{
  "num_attention_heads": 2,
  "vocab_size": 5395,
  "rope_theta": 2410.0,
  "rope_fraction": 1.0,
  "tie_word_embeddings": false,
  "parallel_block": false,
  "init": "normal",
  "init_std_o": 0.00688,
  "lr_head": 0.00864,
  "max_grad_norm": 0.5,
  "final_lr_fraction": 0.1,
  "max_seq_len": 512,
  "z_loss": 1e-05,
  "max_steps": 6966
}
MLP neurons of a small language model. Each row is named by its layer, matrix (gate and up: input weights) and neuron, and shows model dimensions 0-255. Each number is 500 + 25 x the weight over its row's rms, rounded and kept within 0 to 999. Numbers have three digits each. A neuron's up and down rows have the sign that makes its largest values positive.
After each neuron's rows, "fires on" lists the tokens most often at its 100 highest values on Wikipedia text that the model never trained on. A number after a token or word is its count.

L4.gate484:475500491475477513498498494518509512490482506518500506551514552534529470469485509472454499527492515516501507470526514492500527526522472479516523533515490464503502503528493485533509481525496460475484497520514531448476502538496552490508535448427484518472463499478523536515463506572506546520498552457508508452514510481448510514485451477521533507523522495510476494528508486475488480536499459516501491493486536491474524494450539487503532468509484499521540471525488512487495525509458495491485473490492499519490501509481493477508499545497497473511494479495553484481472511531509429486508497485513514491493491492522497435503545482511462500526498498577505467499500522486489450511511487502459536501520483479526461541507489488511522565494498509507482488527469483535504533526524508
L4.up484:477519517533531486478500498523561516477476513516502547498487517521495484467494426511488468499501471451485490474446509517504469433497488540509498484509512484547510507499474492462500487509471471470559459462510503498452476487487489452502494502487525474502505519468561510535480545520475495476469508520481494493505517506485504500460463483498530467484530496516478460466503494514510494496521498501473521483450536547501530477505513475486505441526500536517507522493505493464538434482493523512530514519441503532454533482498488529500495473505508489470493517489501515437495498469488478469457502533490466520466504539500529474444490501515491500489519535541522497512517511510485489513507501497505543514488507507518486520514512493469527466470512501458514515510465520547480507533523460
fires on: " and" 33, "," 28, " it" 8, " her" 7, " he" 4

L2.gate589:517507522501538499513479488508500497500522499527526488502499533511497530476520512512491488509472559485526484475488514477479480513505493515525509468494540482524486449517480474533467528510507470532496511499444486498506515474526505525460518489520501517513527435485452495515489511470487507503499538487474524483516507458552501507505529437483540496481502512503472540569533473505507495489568547483507519541463482526474455524481500473522494534493529537471482489512458526501493482512488466503536487542458517490510484469474490567483483505525466502508499496497496523519482536513496459506497491472483500456522479527450449510538488499504527501526522535474498468555494506511496558534470510503467490515467476476478520484502517485489528534468533479568496509490530491528492475503478481
L2.up589:549464501516456498509469523510478523490511481479500490519500487527518495462530488495507498497500477472532466539506459495456513496471474489517496526475507489520483535471493514486515508449486501508514494498425475482543505484446451485456506528536546508526490495485511485495544490494522503483489455533511478492510516508544490522494477544509476507475466478525470482466487540484485504523520492531485500481543483461502502497527482513468475486492494517502520480518489536457484467515475501511451485501506494499496498482498494478503503489482506568490455502546500522496512500439491430448530539502498493492510453511514511524507498451504525511505461467523503523525493449520520512500555434490504501516477542490495512542509492514432526505483463510516484491503516516537455505495517450
fires on: "ut" 22, " fac" 13, "urs" 9, "ab" 7, "ask" 5, "ac" 5

L5.gate61:465524456545501468533488493544511477490534515524515495525526512487546537520528477466475521524511443482517513453481534482473489511501451448499515489524483463501507516500458500502487505507492476509475490507520501496507528493485528503470521478452470476493496506539482492501530489519510488520448450484450519482492500468466512500495495486464493531511495547488527508491512524513502527501506454542510534534521515501506516508489519498493480534491514550476468496518516482513497486480490516449472505504513503492501474482530461548468476488478529468531511495511472464509521477524496507501521454555523466495552478532490501484493494552527505487484518530529469507493450474500532506529472484503492535507497482484493529541500491498491507492467518501508525453470472527537502403542455521
L5.up61:523521478486596514537516500496514486505562508525491474539499492542506498554491509514505514466485479492480482519469497489492482494523465534500521537494488460488518520465475501492485484484497525504461456512513511489515490495509503534483563469502512460503548518501495493500477491483464484543495518486495487496486482488530522508491489456497484517469553427492507505481493564513525447480443474508530491499483484493487493522492511491491497547459546472486481467480528507515493521500463509513484501495507543491528454468527478511532476494492520519492519486478496535545480498552535509472506503527501479483487468464485538532528519503475493480491485514505480504501494524511471501492491541495501557527518469482529474445497536499505488521486545467468525546472517481525520480488512558
fires on: "-" 40, " of" 18, " and" 9, "enty" 4

L2.gate484:498481519472492533496493538518532498518531486458485497510496472475489496494471514563504534492533531504483528504497538487513544541494551477496492507497541424482502497499465478486504565490507482464468517509504459495521519499495503513513518475511472461525506552529506510466512505517512488495485479504527506508530437508514465498478487484493524500489467463486463522522523500504503476553473511536548458539483494485493491522495497499482507461501538516438510469481524507526510487516476554534516479447516534564495455457506526507490488516515533488473459469476523474536505503469468517514508507496525462525473489500515545518472485532499511449512524512521498518504465521475531518472475522503498502517495517482471522550474490496504521488460500541511521512538514531456516503474510521
L2.up484:470453540541475486512484473531459487488500494513486479514531507480457478469557502481493508505524506498490533515477531486523528469487483548486497457488520481555493540477508506472514499499464489485536509504484466526535545503469511494489528520492495509514486504547460443492514501500529507513524485498495496514507524532533526523506487494539493493470548511514494499463500484545502527526515479487538458485481539500468508511483460474558567487482521468508493494513521438511486489491499501468524458493480481525508531524493463501522483527475517498547532502485483527464540511439508489462527502539543462512476511511528511495530482489469478506487516541491534501503438516499517480527523469514511488483516514506470513464499532525521519506493464504530523427507500501493465502480539514
fires on: " is" 24, "\n" 14, " place" 11, ")" 11, " was" 10, " –" 4

L2.gate205:506524489532511467480473519517538511484474527535491491510471496488476528499476522478539499499488520474479482471520480479484516486493521492536460503477514515553510474517449473541530504495492506529494511489511496499487405500467517442479484548487523484461517494486545522495591475479519473534504480507492524480525453516489498484518478503543504491472497481489549490498502457494524513510491514516483512492498500476492460490518498498541481472465500485514484472543514446483539494517473476487514516514513480473531495526505440500515499488493524470495524452457495483513525508529555513502540461512524483505508473508498536485505475514506536475469490484525502503477533470536544489456463494507507503509503508509474456527484466496516497496481514485510482455532525486446481476532482562
L2.up205:489492529533520525495491485475523496529501484531491501484480502532536552456523512522531502509507514493518508517469520507478498546560534527502504521509469469537474511485495491502509506548495514481471520497517483485487473532507479493457478505478485460513544417497478536478501460497481488537534491495508530492519502510498527495527522471482513482546462477446467478461569516530472472533528536447474523442524507512500495528513568518512495466490470481471512537531488507513506497495511516517494519465491506494474497508453576505499501500498487465526535540486537527502511505523516496473489515481501507468503492478553525461510493519505478496477471494469532504494481512479520485526534434523492488503505501431513461500484498522493497510511484495527498506491534508518511490480481462
fires on: "ad" 14, "l" 13, "t" 7, "ed" 6, "oy" 6, "une" 6

L5.gate438:473505572445516508518506485479532523494515514496524515470505554502522531474502451558504482523471489465496519506498485491513463499489505454518479466499505483505476496487480475489480487534471489477510519486476517481501488535457572523472509537508468503484497487503518514463528524511501494466507487540488474460474491518473528474492463488494466492481528509520526511512503518487543512468506485522468510507466494516473479506521484483471462482516491496479466481524460485451482509510487490531493536525520487545521499570515531496505503490492499465534530509493512496517469525526485502449469471468428457536529470474528497489480524490490501523482463513507482511517526492537508504502472503484517561508484474498547490550483475523514493538483512480472523519492458536456545453499525504
L5.up438:550487489479500526525479525506519560535500518522461484480510526492528517471498459513490500505473505455503508484502512459517509455475507526471512496503513465460487476466495548451476493506472465473482533512489533513491496493486499519501493489544503512504488513497456490473533464537520520487501516527487477489483491500536489468512538472535496491495514477498477513508502527507544497480489483526484525525467506490538432520507477502489499480506470472512483487495477476508545543499476507530483520522523530513525511524516512522505505547475531477528549495472525484497481546533468498511430506461464494480467512504524490513465534500515485520449484508545504500557468522440503503478482551498538518503448534523548476507479440507467510538492498484482545498510489532518515507474460499
fires on: "," 22, " in" 17, " –" 10, " at" 9, " or" 8, " |" 6

L5.gate597:460487504510496504498521466494558456511516453496498506515545522513493505472461503545481466517506500465455528473514509504483511474467543468474514511503498559498494485526510503480516536475478502477498527502505488499468502474466471504503525534527526479518511501522483585509522515499507502511521500489450495511464525515452500522474535508511510537532449493504513506512516468490513523461466499550482479476510493483531443506480480474495523530498530461549498454502514479527501509498475496510518496538513541495502495520465502476476513535482482498519444508469508517517487453497527483492480483486459522527493477513508509509488485516504475519509505521519526508512517471483492448478536496461526468477503495494533489489453503491495514438477475513535541480468453513564528462506492439
L5.up597:475471467512517511514475486558482487536472489484463484490496509556508487506502520457537481505525494549483493516499506452466437530484465496559486504486513492501515502492482509512515512495545530540533504541496512471501525538501533514509482478517501512498515526505534452490545527560485475476455499504513492493528523472449471522523497507512478467486504524457546476506489503518471492585480521521500491492504531498509478539515516527469482448519483513489518484521453486482526483463503532550491522495495501461528507512499458482486484504488480496480512496478487513469502461529476466514515505522518512502494494453481521501474476500516473506504484500482518560540529493537488469513448531529498475526516510480510516496520537544451462438498504518476526494468503506511489511515519515
fires on: " that" 56, "\n" 24, " when" 6, " announced" 5

L2.gate272:517510458524503482510504479495482510492466465441457510532471449513490535525513502478493464534529535500525530521472472481518519499522529490488536500530562521516475482521495482491490468526521465492474510474494500463480516505474510483514485493488478516551495501475530548476483520499485492489492529494488485514538486517481508452480537494468506535508512523508496475485480504530456494499517524467469523483513523496492503466465538529513484527511477490487492509544543525529499458500431548500532528480538477500528529503520496482459512477470545541492519486502499476467522509499482474494493503485498514486530471523492487474467530518479502494553496475533457530463435512484484513470478528495496466497478503546476515505481512463499509554447526474475498440489528478504521519534536526
L2.up272:502513513493489462473510483521438491510501478518481518487496542524476514507457534507504497511480493524479519523456524480515497545506453502491532474487558471535516523490509487550481543444470524506508507512496486468473463529525478510452483447500490542524482496515487525483486471504512469476486481481501538535493515546446460501473533493551495501483470507497540514484497480506513491477496513466510516539512458500503479517488507523495522500555498467465510503502497446466517488509506467507483488505480468496471508466531520505461485496505478516483458468462503440506484484515496495523501501543489438484515509489525511511490481513512495503531524476509490525436496518499474492486485523473523521481480520505483485552500479523520503549498544491508480534490524544553511567483462466
fires on: " com" 16, " go" 13, " compet" 13, " eng" 10, " serv" 10, " influ" 6

L5.gate627:468541516514535466499495505489492482513490413499476464526477508492474471543513467461512509563466460498476535446480480478517508536485545529484533495471497517519460526449509524509520460473508475485474484507504446506480492497493486525485505547515514464499435506491521508503512490507505468446526492542509504509484484503541506479477485490498497442506513495506490491516487510491468566470475536467447495536464524460492493488497529462493481495489497523443508508510522521498510499499502503520456505493481487508506490509494495540489492482456514492497477514468484468486537493481502505511515491535503501536523535477511483499509545522501519476506534511515524495502487487513501497476479532495461507515533491522530473551491492504524477539537480442492543538499525539516485475499562505
L5.up627:507495490530450511525476506482468493495505490504488536456474524461461480534499481486524515454467508533487502503505521497475486494496488490492521559510490540476481477485507483476478496505523490524495509486527458528491484473480480533488459537484553540492465489501532473485510482488500507513485472479523497479515494527508466472491518482499481481482521450505494514490438518495538448538472506516485474522510512496473526496540575481475491518480513500506522476492487471517495504459500511469459535493481543441555471479473530516540478500464536494493510542488493470556507501495521484506479508509477501506478481539513496490506516491502505483553530470502546487507500532488486461480495517534502489546533447524498546471552504486522564514528477530457513477503511517468540471484503519
fires on: " |" 31, " of" 11, "|---|---|---|---|---|---|" 8, " (" 7, " ." 6, "ped" 5

L2.gate321:463497549517469476463531490470528475516497512538491511508470481484454507515488503465473487554518492545470487509503487458526507558457544479500495534515512518501532448497503506526524501499488492514479472515502505485527541507532479500503522514497496501501496535494532547474510516418495507492499512508540469505516508509510499519558484455522502505490449508501483494512544477524480506514549522502516513499490495491517499519512501498493503502504509504485437410496498493479537516470504442494486514507502501525499512501473496544532552518481516471487510495496459453476494513462538523506522482519496479530442505468452509513533481470493521489459492496497517478483499491509493533490530479507466492506500512501492454485466471518543533525495534512460536496537471488459503484440524509
L2.up321:482450537503519488478485471539507494489493458479490464531445496520539483489460507517557499526503478519504520499492542511479484499549477493481498527435489487485519478446483480500526530493509485496482481479507518489524517505503504568481515452508491490517545476515513501516513459483489502479495487500496531497505458506498491511545516504525519522516506525474458531488470467508544512522478526496534483491482511512460520507472526494488475525542491526518545528482527498522485488502515446510510475509549521473469498501512527525567478454511486511455464516504494521501497504540496566463480545489506484497489496504475485516496545500479483471533519532518494513513513528517511482517519479564459475524507511514495483508435421509477480490505503484537504518492475513457519496477474511
fires on: "t" 17, "v" 15, "n" 11, "j" 10, "w" 9, "l" 8

L2.gate381:475496499480486514536489497490487537544501509500526496488492510454536513509515522436473469501504471526491488528482457552476543484510557513507502530503467526478522525464511517493504495450502500474493523485513465473485502516518459466545461446521528518499488524528507520468503469536477494504468520517500489504503451478519532493504458510508538460486528536500497527448499501516488509516482489466487483511508520505522513492475517481503512547494465466503469484513502546488467473503491515500524511479468528529444467500507489527492532464505541497537522524550533495523505507454504523559507498546542541487509477503485517469463482511448521492483547507486501485487543496517502519476476500513528467529491499539498459529503526501463488511512482449500550509514493488546494496505449477
L2.up381:497451570512530497505496525540474545526518498494495514526526484495455491502482480508514441480508515463506461496501490515477528459520522500501545514472483533528469500450484533508548506485527502473479463527503530458469471537483463521521528465506461499527466522484454538506524481442487512464501500473519501518536500515515521474492526485510489475510500461498485517475517525538484503534503508476488475478508459520502471465517515494508451484489516514505528473499492510474466510492467480490496526523489517496505495567479561474536531476506512529502527509540511469503542462517518493494507510494539527510489470525456441561488510510531514502487516552513478475515481517481496485503478454476552482535526513486505468500512496519529500493480477532491495484506483493499514530516453525
fires on: "eg" 18, "re" 13, ":" 9, " (" 8, "g" 6, "t" 6

L5.gate359:545494513488474533487465530474470515472477470482494489484490484479496522518527485464493516533497473493486533512529515493467555500523475507431434476513494515487480496494528487439493476519488462513530562478498501498484466541537502514510489481486505510554454540525466548485546517490472504526514481524483533524498466517534500508509520517486535482512506490469514506463546544538538536457476487473481490520489445520513507533539533502541457500498467480527488481516520514487464486503526531548540451537520525493512519484472512466511486489479530467493486508487508517486521483476507471489469539527522524499508501514515472507512500471452522480516515492478481503518505495496535497489522489501560497525464486499517517521447524480478517476507500485515447496527502512536498504484497529
L5.up359:480490527561455487499446512494507536536503500513478509464535516494470524490471488510511468527496520491535468477536489481475529532506464444490560518529451464491475495493528438468509474524504433502485530525500526484522504530535514505479517524478491501551502496495477503536521517494483491501521528490501534520454546493471484523491534520461504509539537511464511491537550501506479470495546468520506496507519492538472475502503521509474538451487486495527467473479501502474503504499539502520467461509506490470522495511476443534501494502513489508458493507494506512469485509477458472517521503541508483534491495495491498511527503523475555478493491491474474520488493558509502525510490526491490461486504466479466477484495459536512478480489556529503513476518524451504482476471468500
fires on: "." 56, "re" 9, " on" 6

L2.gate366:500495483555520510502495527534504483520546512532458513561492472468526513500527526492487519508503555487488491512515483467517478494481506515508460504479494467449510505495519496465488490507506544524531509504497459459485513508495473463481451474504521501518512504481467527524460454478481515489519468495516496466487488511522502495512535468537512509500528495499478488516479480501499484541462516529530455496506498479469463481480499476498498475515508485497501560497507466480506488498547562442465479505524477497490497496495532451484544538546489517461509525493507479466500461447454521507490525471471528546510493490494511512470502520470522524493522494553521511496510492527477511534469497483491506509502531487477488482477513496485511468548489481503472520505436541452447473517569494
L2.up366:510484516519518512501487499543483490470542498515481487528553445447471466507519535495463485474500526457511518510498516456498496471480532530468450517430462532482478493490486472461429499490473513541499487519471508518482476500527483536510472471517493527483473501498433498470490458510481461529494492526529492525486500494472502491514535500523512531498516487487484506504519504519498483501504438530493541471473518501514504503519476527538503472507511481464483504503492507522479531511503527482547484522511522566445509479507486482481537505499488519498511495539529502489511452515533462525493498481512530517538489512533469487487490490508514538524552528528547482480513513514515525501503511496517498474509522445502472488474543514503548497535551476498468514526501464474476468529518487
fires on: ")" 41, " is" 19, " was" 15

L5.gate138:513479510503501446523527489486528520533511463512511485463524524541478476489512536513520509521476510541482470499513468503543514513478505511504480512458505548535550484522500531494516454491535510517493526491444522451460536494503502494522470461472503519502559508474523529495490510510521505522503521501489536503509529500524485490473497570524522497510458521503499520516497496532516439528530519521502476548504550488445500537511514494494493488518525552514509499525548480533537492493489510521502507486532460539511500516479500462545509527524523478509501541422483485531516454459510477540500492466526472520493512513489515501490499512534497490512518515539500512490469515494503502510465515548489526519512475495545474509507461458477533517475514500530499488546525549485498465493501483
L5.up138:516469471442504511555490470485454512479543519484533522513468509501509498541549489480488509527515474486469478496505513502520499509528517539469464490498502513476514549485470523536524448498470494482586497530535493522498513503461517511476500488521499512492499499509486518523522494520499494558513494475522471538523487481500519494548545527486528535530506449508473474490466509501531464490486523461497493517520529483490491460483502508522474534514495525492471576544518481494505535514462496503494524520572459518527470532524474493483505523518483481497502502512519512542498500455489511518500446523506450516461471495455549538472528486523483468512489501476494480499451476504519471503524486506509518532497528513516489517540453499508531506508512513501492500480482499475542522497514502
fires on: "," 42, " is" 22, " was" 17, " he" 13

L5.gate523:463496510488488505504508516514502511521487480496531524503503504549499479478457542509446503525525528536507511495507514520529485549488492544525482531504515458472511492525529470472500546515527469482491472508497501520548503453489512489513489488462526498500466490510475482518509519498527485521545480481506531447527547447448503475493553539497516521480477503485501479477463443493476415547494464475521516502557516489512513522489466477473435528499548470518496494477516501521480473444463521519524481477512481499494471504475554520528493470517529499509499488498533513497494473466516507453516487472528516495516490493460498487535505460521534529516448489516458489480535520529482489475495519499511472522480507519490506488502538505555495504488490506487517537486507497506480509505532489
L5.up523:503482528499491543477489490521580455511505522501498556529499522464470489481492521504477502497464514448516531556441464521470478497522458563517521534478523471499489486491504492501487489549510491485498488532491484496514473519448503472515491493451525473482496559486488500518516494533506492516473462477451502505501499486515525470450457533510519491519509481512514489493518497489482490519496515525533537507524543501455525523496534471482478523510467494480518547512475458483501490494507522506516493498500547506466478493543496494486524470498517464517526497516494501496486515497505464461506502509487489523491510442524528487514468515505464482506517537496505508520508495519429436517509502485513478531488531495489483517536535521532508500512518510540468551508483508500453502475535567
fires on: " and" 40, " or" 10, "ell" 8

L2.gate445:507489483463518473492514523477471481519471470513528505501476543490513497465468511515550492524537522545499471454502535530558487499517492500453514472525466509476476487466492532498509533524447533510532540428497514506523478508517571515484485447508488521484472437529464525497484463517569536478492481519455480501535495491484541538524521480461510455520494484504468528500483531515493548548489531466501466483530468517536542443497536491527485521460475522502491470507519495480507525463486492498490508522513509517516460496503483513510536495512498506477500518469493519498504522474519443479494504461530470511541502455489505514507528539510475494476507491517460509492513510514543489480538493540484501512502516513507491482480490505508496506500483494509466511490474513496502522497520506
L2.up445:525468492486487494519502510538491516459464564513533503479496506499466496485498508531514540499524516467574515508455527438468480509517480560516484493519531487471464516499484478481498531527481481493502495512507499521499484510513476488496484486481503541512520511543499519514487504477503505497461481473499527505493510541512476478480497477490454470492431504529474512515495506500518542521507532512504457495501499509514514481449530500482497499473501498502465528493521452502484539493524536496553444509448490482495500482510500488482539506531489455493534518498551517496497470515486447492489489499470418515503464517515523484526517516489483512466501453516492467515578542537519520483504529509470551500486483466454513496504510497474482494540501514471473474515497533486468483510451499
fires on: "arl" 15, "ody" 13, "ap" 8, "q" 8, "eat" 7, "une" 5

L5.gate93:520493525518510514508494483505535501510487486495464551559521509497471467489480476492497492470502511493485484501515488498470512493521498514506488485540505440495495542506508538520474500488489459511498476478482485473502523516476441475473490488495475472451466536467465470471541552519487494501510533502461488519529522439522509465489520477502476511467511549520520548490562487494527535539493473482512458511481499525518490522540529498504508490487539481524484450541514509506494541475474484493504481476491508505517517480507494533511488481470503498524450498531461502519502490480543482477487476528483499474493478472505508490499527505561496513500457486491416527514517480502504482465478472509488521513482481546515487545570524519496488506461490469550489453506480533471510462497488536
L5.up93:524525488490514560510470511478532538465489532548465559536488553504496522519503509549490523480517503493482497543511507441497504495490487463510476512516512425526471531500533494493498490486487443500525484505525466474532500521500511455447487533501514493454488497494480483484543498493527512477516501466477516434492517497506502477521558508469484472505541470504483489476517535511487463491505465470522502504511540488484486516453486460477499475497493466512547495481491504453517483491443490512484468506503545560516456521511520500475479512481482500505485470505492495473481495520502488500506495509504495463470511464494505484487504502507519512485473524516477475541500503536468472472452472524500473506485473481508520528504503492516514519473519473536498496456473449481494491475423514
fires on: " and" 56, "," 27, " or" 9

L5.gate470:507491505467502489533443492517482515513519508506466505472511536524550503477465501519500527506504511513538489460492491465463492502485459514487503506507531487479495502527451491517484517522540523513491539492517553450416519525473498471510513457474487521505529521491453456424527517499485485500480461510519494483470487495484534508473485532489520477442485482520501513503516479531503461477486488527497477463508520507533514521526504500484534499548465520527497463523529488469546500504496491512519506489497496498495470496469503502463478486458513508466563527432512479495487485464530518483515487505562496528489461458498524489482469544488484538510482503491485478537480487490505546516508487483470493482473497482518450547464492532503498519509516493484502505511476512539463502507448509
L5.up470:497520506504507492506460485472502493522500483471471484485480491457509481497471513544534479501497466455480501528534471511492477554505481505524517525430461506522473490510518511503516520523488513492456446448528512490455435498472481500465507535527476464506516482464507509484512498534488521518499483535532506475473470535469506464473499518513510467501472491469494522507494482484521514501512468477528505520491434467514499537490537535497504467484457495506475472471523473521484463544502544502545537491450542523493530497461522473520472518497533532501491474498469530496513536547482513492490510478547484500521509501489469491471523484519480513537517468511551503510520471517502511521471449509532442486515517467518546508470476493481506518484493492503473529517524542498540520485518500
fires on: " (" 57, "," 18, "born" 10

L4.gate127:526534515475464537555495503481475485446517515542516557499514458445528510497529481506507492473482519510483497506520510509520531521528538500516481486498504472534502515498519482445522502492499497475507477506485474479478518515529510476488499515474454515556496512467444497507490507481464498478510532505473493501542488484489500500526537497521477483511541476481503486498494494521486542543491512494502507496461506560485520549490508466469505451461491540538567483470511514497486477488541514490513492487484537454516523507583470492508472561462501477519513491510499469551550495498510472509512491560480529465501488544521492488499503491503507475522491494536569507493512514542522534451517525498514529492497504494485483513527522524484457515511484466513505488487530506467502492507501503
L4.up127:497463491498506481490481529523542511512497504535505519471456513456534485547507516518496512497518516492516505519559517478491466517552496491477514473495499478521497521504502520473492506496513476483477561527473542473479514502462474487503515485469483461485538484470508537507542494488463529515494501502524470511473474516492466455510547467485438487473510542437490506497453514496478507499451504500517458464449517534537457493502489509494489495492476447484481459490489471509503600458497520453461504497517486515534468515516485509503531506494471531522485544505494541529467502518480511492500476503487506491518458503550500527526550474474536515483514514512496467484502520492518484497454511503476521491476474486503506502494505484475552498491473499479501491533478459490506495518534461
fires on: "\n" 18, "===" 14, " ===" 14, "(" 6, "." 6, "?" 5

L5.gate444:489490505493455485518495479495495500509495527506525481470514504484503529537472492500489516505507483473519569538478491482477465512521476531454484484463457524518488505469491554472494488519504495469542525422497468460498555478512521473538479496511480500482427485509444547468475493521486498512519476502523470555522486514505521461523480519504514532460513503508567487485497527506509515484536508513532493522488459502499490512486504481525484493464496495528474498490484505510468471525520478496520506511476504485472501523461507472566544577479503499484551500501535482482519535509460529481516492545534482472498467490504481473494526480489486485499486495535553519518478488530476492521496522525493505508476443507493507474480498506509507450453514497521466518485491476467532490501516503
L5.up444:520516458480513528493470525523510500451530521475490495540521527517496536504478460491534505492553495534510535491530521480491546506510533480483483507522510495498463491494498533498457467526503522484544525474500460506526539505509513520490407527513477470507511478495510466516519452517506534486540498481528499549472502502526486504491479518517470506531534515514505536501533482506503455509515536446492515481511469518451524525501521534493533518500494520480482515528525471528493507545453511483504485526519481506518462501524527510496513479500496452513524563499514474474541472505510546496504464493476502498476466526500520523527496475505495489525477516476523504501531554483492454508509515516505472540504526527508467462519491537524489460500528492565482546467525511478460532501514528
fires on: "." 22, ":" 11, "ts" 7, "le" 6, "S" 5

L2.gate602:491470510521510504450487492478499505482491499483483505533446526497465499529454540511485538496512492459494517553513466484474499566503502459514516504472493501461462462491531500527483524476517537460519516471517498485544519538522469477511502474507502489429513518524502459474530475477525507517505472517559503543514526487530474530508474509472529482515473465490503513510505558522496511522510520464509497470486511470543499470484490496475496503508488479483493464487515544479511555523470503519494482491504515499469535464499501515491472475531484500476526549531512493545492527529507479474506496471503503479463514482478487512527480481503470481525501521522475534534529513499526474500469542516506502517528494535546493466490512544478557470509532478525537480480567507496476517540530486
L2.up602:494480519512497477476508452536456498493490464472513501508472515481478476514537467513448482493487469530504524496495478501503492502493511486516502462513553501507490493539509535526470498518528521488443467489480507463502544464516512518509509554494506505541476503516506474514484542519482530526463464560505485496514473533493522520498490515537500497434467470509487511506485483499504527547478492483472520530512502521502493522558485524466513532503514493501527495473511518537476454524482452508466467497505485476509515507503452478494566538480502472509493504489463481587442494506494491525499471492548496482499500513490538491494500506519490490546498506457467510501512491513500532539460504502495530547491523532502518533488457554454528486491514546477492506477502539506525501463507494
fires on: " ." 37, " Wal" 14, " purch" 9, " Dou" 8, "k" 7, "unning" 4

L4.gate202:477549509506500513477539513503535504490518501471541490549460491527483461508507472526428516459503498510481518511514501470523486502478519483491493440515549485532499514495495502489487500498469523465473487467526526482521526488480492471504463513513524525511451501504497527496516491465491509453488476515521513545497566478498441504509504489466477519498434535507454514465487481508519480494502537470479517518470435514476521556486515506525507456505503561485533553467500482527502519495524521497505496487521507521507523481524493516500504469508476470471473477514511493484517529476493497474469466504498500533514507490472522506496486520476523438477490501509484478502474521516489490519544504489518495550465485454496463456460494548495533475518490506493505481530497541535505488475460446
L4.up202:500489453509524533432473473483512514488516508488508533527505471518488501507522477537484507481485509521484462493490491488519487456482509520496497476459513500485501467505456511525469504471463481527545515494522509475491552474469510485483522496485520536491481485523479432534555498472494498526512463472525514490514470448507496480495520517497512532527488487557471552481476447483491500492518501497463467506513521488461433508487497448523527546517472514523482548498496481517494492487488509506505479500493510491515514487496464519492509483458510433479475486475480505444496505550449492494496464509483505544534480493512454485500444530515500530496538468535514477514518510522530479460524483527508503489515520488530541468495526502519557532517528500470497489505520494515484522480491450
fires on: "'s" 13, "===" 12, " is" 11, " was" 9, "'" 8

L5.gate268:482466502500525510512457542504500501504488523504481521553512496482497538482532536497521510501468443463493510507519523496505457513471529441481470513508498510473546473504487444451492458485528518517493491538510459477500476523514488509502474518457472518528497524495477561504488506523518523516521480507493549547504490467513460490524455496484485549537492498516513470514523477489486473516498526553477485456456507504495477503538510450491517514514542462511531454502470513510487499487498498498588523531530476459460500485517489479535490502483475514501493500508508510475510502514517530467558482486542540477510489478480503518479503457532530522473490481519503473485477523525492476521500475463502527521508519501499479482478518498495495538481508502550476479451504507494472483537543484
L5.up268:500492491536558526480503496551534471476530481558484540577498495537493518475530497455525462504513513545512505489518502489495471457513442452501479492468514502496527472511481527509498550491525462525486515516522475479484524478510467505502491518466511516492517514497479522517500514493492526494470540480530465492519534510521494514496473531514466525485497488473476483441539493514493447505516487501516493469456524521494500530514505509468500529533479485555504503460501542523544442554538514479509494512506476490491535467489516500532475445499500530480532529526490495518510473503507537488527483517511495516512483543485519430526496500516506505494470507533494491495544520491513517505529486544473520472523469510469493501525489554460499506488498500513516475507510472534519507546493529
fires on: " that" 50, " which" 15, " who" 13, " when" 7, " to" 5

L5.gate577:484517528465482499474527513496493506443462496520492498514460450458519493515502493483506541514515470509467493479517494463539471568480515518479466547503508458475510525517481479549536516490510497533512549493518439460493527479489470505532507495536461540509500467500510481527529493476478506487553489496507475493472473485476515491462515487496463498524469513508495474504491472495492505503490486466537514505525472491492481512506514522477494503510547493491441499545518496527531531462490489515528492492470475479510512512529533518485530539481449529470423487448522511505498485512505494500449460483492497486564511536484497482498460477493483487511527534480492501508464543516514492527502476507507501530545486466492516550446514555464526502494495489507484522536508529490507490486505498
L5.up577:486497491512514456503498511484487516531504503487484452491460458481463446488526490529518509502486544497512527503530470483449509532493514503502508536491452517475494501468506525537489526524439533526489510464502470507473453494496503482517496479529509501530497527507501476453537481499464497505479492506551499546499514487432529493482543469475514486491491534484512504522479449474465511496456460469513478499547485490529492528549522489493509472505501535463485503535483524479557510505444496526492478494451478523540542562500514517480471555489486478479488515478518489475494514546493516505505540481507456489522510487549450529497480492502496524505518538506501483452479477511535514476491459522494508499504471490506477517470485539509506459525502496497461477509497503495537495468513479
fires on: " is" 33, " (" 25, " was" 20, "born" 9

L4.gate679:490501482488532518528467502511535483496516515467506485489482560510514504486499518446532538518554503485499480545505499505529516462503501489533531494483494492499476510493464472503492533485505489505535491485510496542535472473456510507469505500490521513521502482476513513483513495472520511459514497553474524462461483512472504483510482547507528446522492492504499517541531518484507504537439526462441508529475476499510431583503503504477459514476483502470495481525510477510504500526512479516511511519487465509533511513477520506531504494519467450458509473520500511465501523520511485469516511474454474505464550501506481513494469479491533447501443500486520509514517556542496535515472500505533505471488502517516475503476480529447535537494483501497483506516457505488518496484511573
L4.up679:494483516475513551534466502511454530517503502458501509505518516465511464491475507533510488521477499480473477508544508519520513511504498497458489493502494483506464507514526512477433482495459498529467542488506520552503479476511454457545487478510472499538516518484513537502446516548465514540512505542512541502510569509492473536473497505546518517492522495484472462489518483541496475522512541512473481478479530516426492499534496535500487519480485473504472530510474519489500490463508518487503493478479541506495486527453491517455511488516490533476523550510543519502506502503478506516507451504478467481498502458519489504478522527544534468528508501500511483545452475517507466459533476514507483515450477462500494508495486540513504505510530509506464484483495545538488499545506476
fires on: " of" 34, "ic" 14, "re" 8, "str" 4, "y" 4